From a checkpoint of a small transformer trained on Wikipedia.
Architecture: RMSNorm before each block, rotary positions, no biases in attention or MLP, untied embeddings, attention and MLP in parallel.
Training: a variant of Muon for these matrices, 114M tokens.
MLP neurons of a small language model. Each row is named by its layer, matrix (gate and up: input weights; down: output weights) and neuron, and shows model dimensions 0-191. Each number is 500 + 50 x the weight over its row's rms, rounded and kept within 0 to 999. Numbers have three digits each. A neuron's up and down rows have the sign that makes its largest values positive.
After each neuron's rows, "fires in" lists the words (lower case) most often at its 100 highest values on Wikipedia text that the model never trained on.

L2.gate321:489492474438587548542404499496606537374523528521493525520452540540507405508505510545589436555465604514493438563571580463525532536431494442463518483505391474459532565530577440457413501568487543432532536490455516500456499613514527449448531427430435555499629511466485483543522540546577411497512495524518537537492481439440494538504510503523518492468499575522436533474592531484483501568519521586500509497485494480498449571451501562364591529502482539425548574368529492465540503585493542463403475500543466527536416551455533515424566491468441501508531482524569609484509521569477578522
L2.up321:463463542516557529479499527551607479385536462485455498426464493614492472491465496514561482506500624502504447581444588440542589490474502569492508493540412446475528476498547479369508455559499607450547487528473470516502439531465524496509551553430452548418517514418505423517473518465486387543587501509465498495510442574478527509480503559560526396539512482475503552416626507519488505540484469511532544523507415484513505433428510513420537506554480612531434462406479516397529556591586506470445487457583463533509458584509553589392524530501542547551533503553537566444463430517532475461
L2.down321:436543552464525507545448482602473514468511501474483507439467430593462459418526508567448538470475517388518413548481532528451482506479547526508546495457476491548518477519441449439524449478456518471499477511542459440550489498489399601491521498426506514478463405492501492511495515564540458500511528451560453504501514474408546576343551508594453479536584452683475563560523427528498518556598457432498511556574471502589561467479512514457528411479424471509470510445502420586431475564458524390524509502455513562500600578484372534517569494459503482445478512510526500431622538483461499505
fires in: "as", "became", "become"

L4.gate208:513529406498484498600486533469554442472490437467525437486501552552472547478461487509464449521472509434555486486594481600491460542564493514477489452529486565513418486491532429459510472567509492592437575440434426499521540464493543470557537525512517428437555472580548545452570535563568524554407603436529499570474461505527444496592498450496463437517535431474493483568556564485627594524526492473491446514449537417623421589456510526462434488540487446537589510440453515602485463524457574486358484492381497510470523489485481459559482520524506557515469499477487460537618546572492546595
L4.up208:527510417464534526411510471492513351439505416528490443611524477485473485552447461475490522459552531554519425514553436547474520519543546477540431423604563533551573528571518491555587556472580551449534490515490513539556520435511499482458493455468479506577586508488542550423489604483552539448537457380498549464456507533462535523505467544556430498628467493534454492547473448522548455480541446512510462496501467522609424533477350470468468522527555490524502545371481534558508476534474493561457474539482574509401460463512542535458470579579548540485454441478419490566441611462430486537
L4.down208:446514553375505468512525495529500499498553450426554480480484484395468483587479509530487508447529602586543503421497501511529480578572480530543482497387503653544539517443567538501489492492480444438457611501480468510499521489432488524524495510504510472416458486532541475465485536493523484481483467353506443478448522503548441416589532523540509470577553562554449447496556416457492500514421586459518462562468500474556464485473394478474445426365472475476549493461434434513558606529483507555391585451538426495559618511463513503450479456500513494521504423454417506502388466443452477500
fires in: "her", "him", "his", "himself", "newly"

L2.gate341:494419467484464534465407571559609523421515529538489443524435515496471415574517485450607535482460486477521508496490577460440483434499452503467541491464402492482538498527492446481408519531562480484544425450516477460522401570564463440518582503485591528558584500482450483473475560537503451465494598501548556615517425536424548564416489543532457470500566488498441500438522480474507528458525571580554463416560500438532385564478482475401511618444465515471540553404554445455562458612474552551453592474477481502509442422525544489478483460461413484563447492567496568489526484450517553502
L2.up341:530508437515471502558385551521514556428513488534501452541394512399551484513570573447627476553493479480457537467498557512447471488478504496431473517551425518482600566502543486493434591549533527496393417390541496533531474544534478528536515416510541526527575591472478505500429483484477476513449567446492515536470460572484516530510571581609442437488568429505457586467536435458528543495475496555556459401528516456501415513463451485405434607559446548508535586421610471409537443571441517465492564475538535510503406475452513430500545515423469483550481570522501546482473457446509520512
L2.down341:436485491549477568543444499505523525419479419567518496443456493440537506454573538540559465547527502443470476466477516605484461513433461422449508433469474496570487511480583501526509522440515496551422456458538533492533490616410605541462596458517467512477439447461497542596473417492489499436514528495499521495514496417509489562443613533523526486576607523665509588494463565481414507547520545466483405530492606591482579492543417464423545591378440471508571520433489485472436528497496523523492483393483444573520469523529481495561579427496472488428505560489563543502521485480448478526
fires in: "through", "by", "than", "as", "an", "became"

L6.gate353:497584543498498565546473518573554449455565512491535403492569477520514548521449470492451482545522565509519523570498477456508480568478531503506564505524537545483531472603520565548453470472422499477369555523478525461604469534542530468471538552488428543559589504555434436526496502400557482451441475461430560420495463508544490528569514439396565519613482515476490476571578374550554549579466573432411408517527596565510376437526469486422593548530451439509499575510432493563508521517441576505523490501516473545388496496523486514436443536503502479538516437453501502552553600526473533522
L6.up353:504536474526524482600537542565475550425510427547606499501526530503557432442429476411387486538553548484532486449408553546532603516521468480540487491458520555501482490546540496535487480514508525427501543557506548491536538548498496491531430595495489392489577577525497384461476547491559524505549650506536587460450505485518531443520488507437403388440501430550559450543473520544503392486553536535525513492552465489509433495483439506580552521531524518510496486494571554500477500549478441397546636484487466543430568463465565572400480530553515565410458460594474510521504609506444520489
L6.down353:487463492530603586484443521471475479576474508386481477486426526504504673551559495534524506539464497475515493474474484511455498447515466573367436451444360470408485482546541471557493534495461516518612513480436529515487427411509514549474464438491514459537526517545404528464410507507586572485559526538457505442555493551489562495549515456500482521522540407568542474536531458535484411549552446415483524514475537521434430485603349471450523468506448521465441534458466493544498517431509519459528435390444427447515473545453570538475438458558460540515470509416537521519441553423531466449
fires in: "it", "its", "which"

L2.gate2:480473452457522636479438515499485481450512588585521435546465505519444455566533474559418510472511428505487558492543536513520585565594534391473452435447484400501552567526440466483399502507418487486574503458509477593490552450635573572499517534502579543535539521512540480480463460538538471453429514439493491506470500529521515468469563505523511476487539554514511541511500565425559551512452481390465460459461509491446557443512536358545567540586488478481423520513445429586458468596536454479462545551475533422550504533421477512425517622538464536567509438493450507515562545521431596452
L2.up2:490520448498536569549468503420562420476466529520537496540459484472498475396398508479457543479487459394488492425519395486562556535452506430503446504562536487531436583477435437485482518513452523461568489456562494569543502469549571526467527495472565489524512484572439442440474437448552476496473495480525400492471563468480424474437499535376501525444519444619471565569425517439548572517425486440449498498421494516458515483585435494611561576589518487488415544492440491516458547563452499477459523565460520457512483541483467612502480629522462512522382408556407520470569563471459474527
L2.down2:501588516625522516512493535458522474472473552544493421579559518518477397477441520472467545444464545449484438451450541493549487538512548472446424525555490538620554559516466408440477582495482507491547508485380556426591499491518568577431491495437539555419472476486462441487513364508529492473501437501537412494491538527511438496414487473375457557523464479597527590557550499516486507531501457498439492494537478467505461435598479496459510649495515570457501568512497525469465630534466453453492517487520437494533509524531441494506420559488556542482341575478463560474464523446559488487
fires in: "which", "that", "would", "could", "it"

L2.gate112:492546560406475537488544588587451440459510510461523480460519513529510501574537514532493482559486585467572523545474559401491501523440402513502518518401527402510520494454584521409451477529566532516558496524428530538501465513531432527441567501499482473374479512436481527469525567492463430462583429375447550553505524528471505521482537418568505461549429489495546508464566560482451467415445485536475512521472509459549502490479485486475554511592487458418503509484508443435516465589533413434375479393516554596578433572506480442430569558463449620429433448527489463441508537513475577541
L2.up112:507504536426474516502552594555460417501485526470509511501490519588502476572504487499496460526518522453514434552434557400470478554416460568449515486415586450575617476488609551462512443539522518489469425524466538468487443455501398468503598572534492468457492520447436526517520558472449424403571479450378487571535551534466551500483567459546447499521435556474511474460553530543461477464399539583524537531494460501507482518422408505506517502541383481466521539449439449556528468551527455540426493434536566535585414570551452429522610531473445524360466498537521501482506489587503467560
L2.down112:487599510431536495506438517482539512567511474525441528584487484540507515477477565550561527573467563446475428439447621406461473557462564486456509590398477500568624549546578488463456471528407503442439503580540549412491521442544499502481524511519627507473483386514441505562462491495531496487578496478470554455456543533469579502478526459606442437540480535465476537500531424575479485524411524482490461581456426466447509507396501476457573494480446589488495508454414555458432544512486460549565573457463543432623384560465489524500552479484460432463528492533530489536545511454442510464
fires in: "as", "became", "become"

L2.gate280:519506505469452505466460531556506551430535553562375486422485482591475397464514546482527489487629528501483493391544491511376505547486504474532445469458422396531510473541494600523522523464587460582425537550479464553463518555611539500471488562428416486564509498468579520533517470540502510528505547526432558575556471567427512572558522545528492507580483568473495507437515551511538423540500426508512515608479532527461450551592578532442556502481453366400526540457548535441468481563577530554509385462533465464481498479518572524500517494574409498542475478536444594521479486475480528530
L2.up280:425453506532487487441433494531437496451481470554544538435570483488389457432562529462503562548549533455518570472546448474479506528554506459533459570516498455439552481459492568451547534487465488515520426475469420511511558454539524447446433460397443546425486535492533546532567522494499490562509481505422406501521476497525556516504552546550504483522457545560512556389554574540500545489548355537493533588446429426514456489523441543417533619454463550377556526442480580450514388437576540494512508526520515445430505510522585455530574394628510514580410559512493537476532512499516495425
L2.down280:500448537501448504497472472503485466583517472546535501458541488416496516484494531522531555505462434451525487560503443396519471536539508441499544550566476536501496490408494564491521535534453555438564438402476453430518559397518530467431494393492425548436505546499475600546518477489468433488497460503466481414555493455532438517460568504531494486545530530576525537423563495565433515437558370501456499550476343450596539371495451506533481456414585598551567507419512595442514512459493527524494585578541485391494567524509528409567513412486578446535486523502525462520504492588453521468
fires in: "be", "became", "same", "game", "name", "become"

L2.gate191:523542464518469503429485544548532566399448412550540461504512542532448453503443547455391552556539602505450599488558509534534443489530460573502501467465543527429473538480553461536436497552481462496456559430499474583489516501525521453398510600544486504476489449424500509491557567556497482458483531516571473536618501528482505416460530439478510501489520440590422475536494511523538464512540526514600581485474450533477508540520494373548511464536516479400566510467500555492409506565556600430384552418478589520489564508506568539478565558566431508436408383502427478536552587472544515547
L2.up191:530550456558490484365496568514558521430512461528561476506466513469419402438428532485436568480520554445434538509454440500494468501550486573501551486526501549481464523475521562554467529527531464505487543424449511542543554558444598496413519535539476478439531483528486526448486516520508422424415554476564477453647431518446487483506544411465537452530568488553477529510591528556528543536508504492571451566513483559574555380501518471552458500524557518427572585391431482470467544493565598490468508465442587501513510574449580514440521537463448521438398357463419447489532503519540484553
L2.down191:489464510481434536505486538536521487515487492493469505432497471577503401516562506602506461484596497436582505484487523530538437468521558535467447443558577497565515479477535542498528467473430456518506472530471552541502588483427416477391462506574523661431531434486527547510541554531427506459540481447443530503544524503620429445468555405469465448519475458393499533585506623348478431489484466471473545536418472479513491500549570572480553411498575451489556486450496533524399592511594473424472545486474479541536450466524449515432419494498449455422432520514462491500478532426484420511
fires in: "his", "wrote", "himself", "https", "were", "hours"

L3.gate395:456542551550486603575505523523588446487588533556495455624540559485482463550587426485465541480538504514564425545498539412434520568560449395559503476399595426568536495503454508493472558440437485464500518544481595517519474474550543436483516464447431452478452497590560511505433498519553482433440534512517554484541485516509425503470515477536600563521497659466547475459463498487493458543420586497449572452544533471540454555594525390520498516482521474471452489523481518489472429532547538523555457499556445428556525522540545507463421537430446439568386459490517571496418550482479530557
L3.up395:502514577503559526439501494487516461509510446554529454545543497379481493531554441412427502557445477566576443591470480402464589531554392467572499499502586432481530512488474446480501489496472454458584438479503543573521537485547466543454449560565481453471511554597556498526515507521501589476498513601576494456575531516522461490425462525508434510529520554525382452467469561516471499467467464532544498498509465525582381398536499423652566501479504507432441448429444542496468514527561548437462430506542469468456517600540478576564516502508444576495495386446502541526523576440472540417
L3.down395:446500567545460569437517498533507494489479497578619479492577540459437547546504484565440466492461550509531517588449512437484551556484499535488443544515549419521571544459496467572482530435496537482506496520504455536494470554500494432466568515492467452491527525592428493419440421480502480541577557533575471488454486455463403500538542494516584433585498656461443561517491510494579489500473571513527479451400537405543469468593465427588468593531441459442554435538459481466430481518423542501495386482467418521462498579482534504479516472460513448556565491490591550349572422505500465427
fires in: "can", "which", "it", "canada", "battle", "canadian"

L2.gate94:495415501466514585402511509598475465402637407492508494466478526518532492506539507451496489589557513549472499602483573446520494520522394475421541413452502495522554517544605567495471506560508489567508534529541474529469511533566508500525503588523452496492547486443535535432582551531538445445491472481497552579504466510531479556473528462560544477422511507402464534504645559491501463559467522487540404453536546472502427539463463450564610548519450535497559522433449473482512487502478574548437488424516538450533561558459522481489594491567394544378422455566509525530487566595426537465
L2.up94:518433505517586520455505492578473488536571404502536475414469463534433546578571615453480487538496576526542543517460555449452447516536486532448554468495548490441564605358556557519500528518592511558437489499586452563527515479515522434549552481444527514395560460528532553510585521525489499508521453507514465557500489538498519510460582472592477562572485486474505535518622515471492478578494428441568471507418454512486416592454477492506498509505509493548531481451473545473468477547485483497462502458601473393445495574510552411587611521558469603490372523532525500486511606470406507501
L2.down94:490561553439509518482486530408569492487486451496504467507535488499390539513531618526546514559546513553456544510405511432440480576451477528608545511516522536464500454451372484589461516501603410510460501500527488521481513508586539456489501481541483493397521467526497473520553539558509530465561495515511530528479600605637534610522595508562411509565422537619522498463617491514505454533530398460505489508468459514471525539517515537468525486536445553534473550376455532495453553510515466458547502490529485461506543469474472441518465477501563509557356516551502537449597520472352467481
fires in: "been", "became", "as", "become"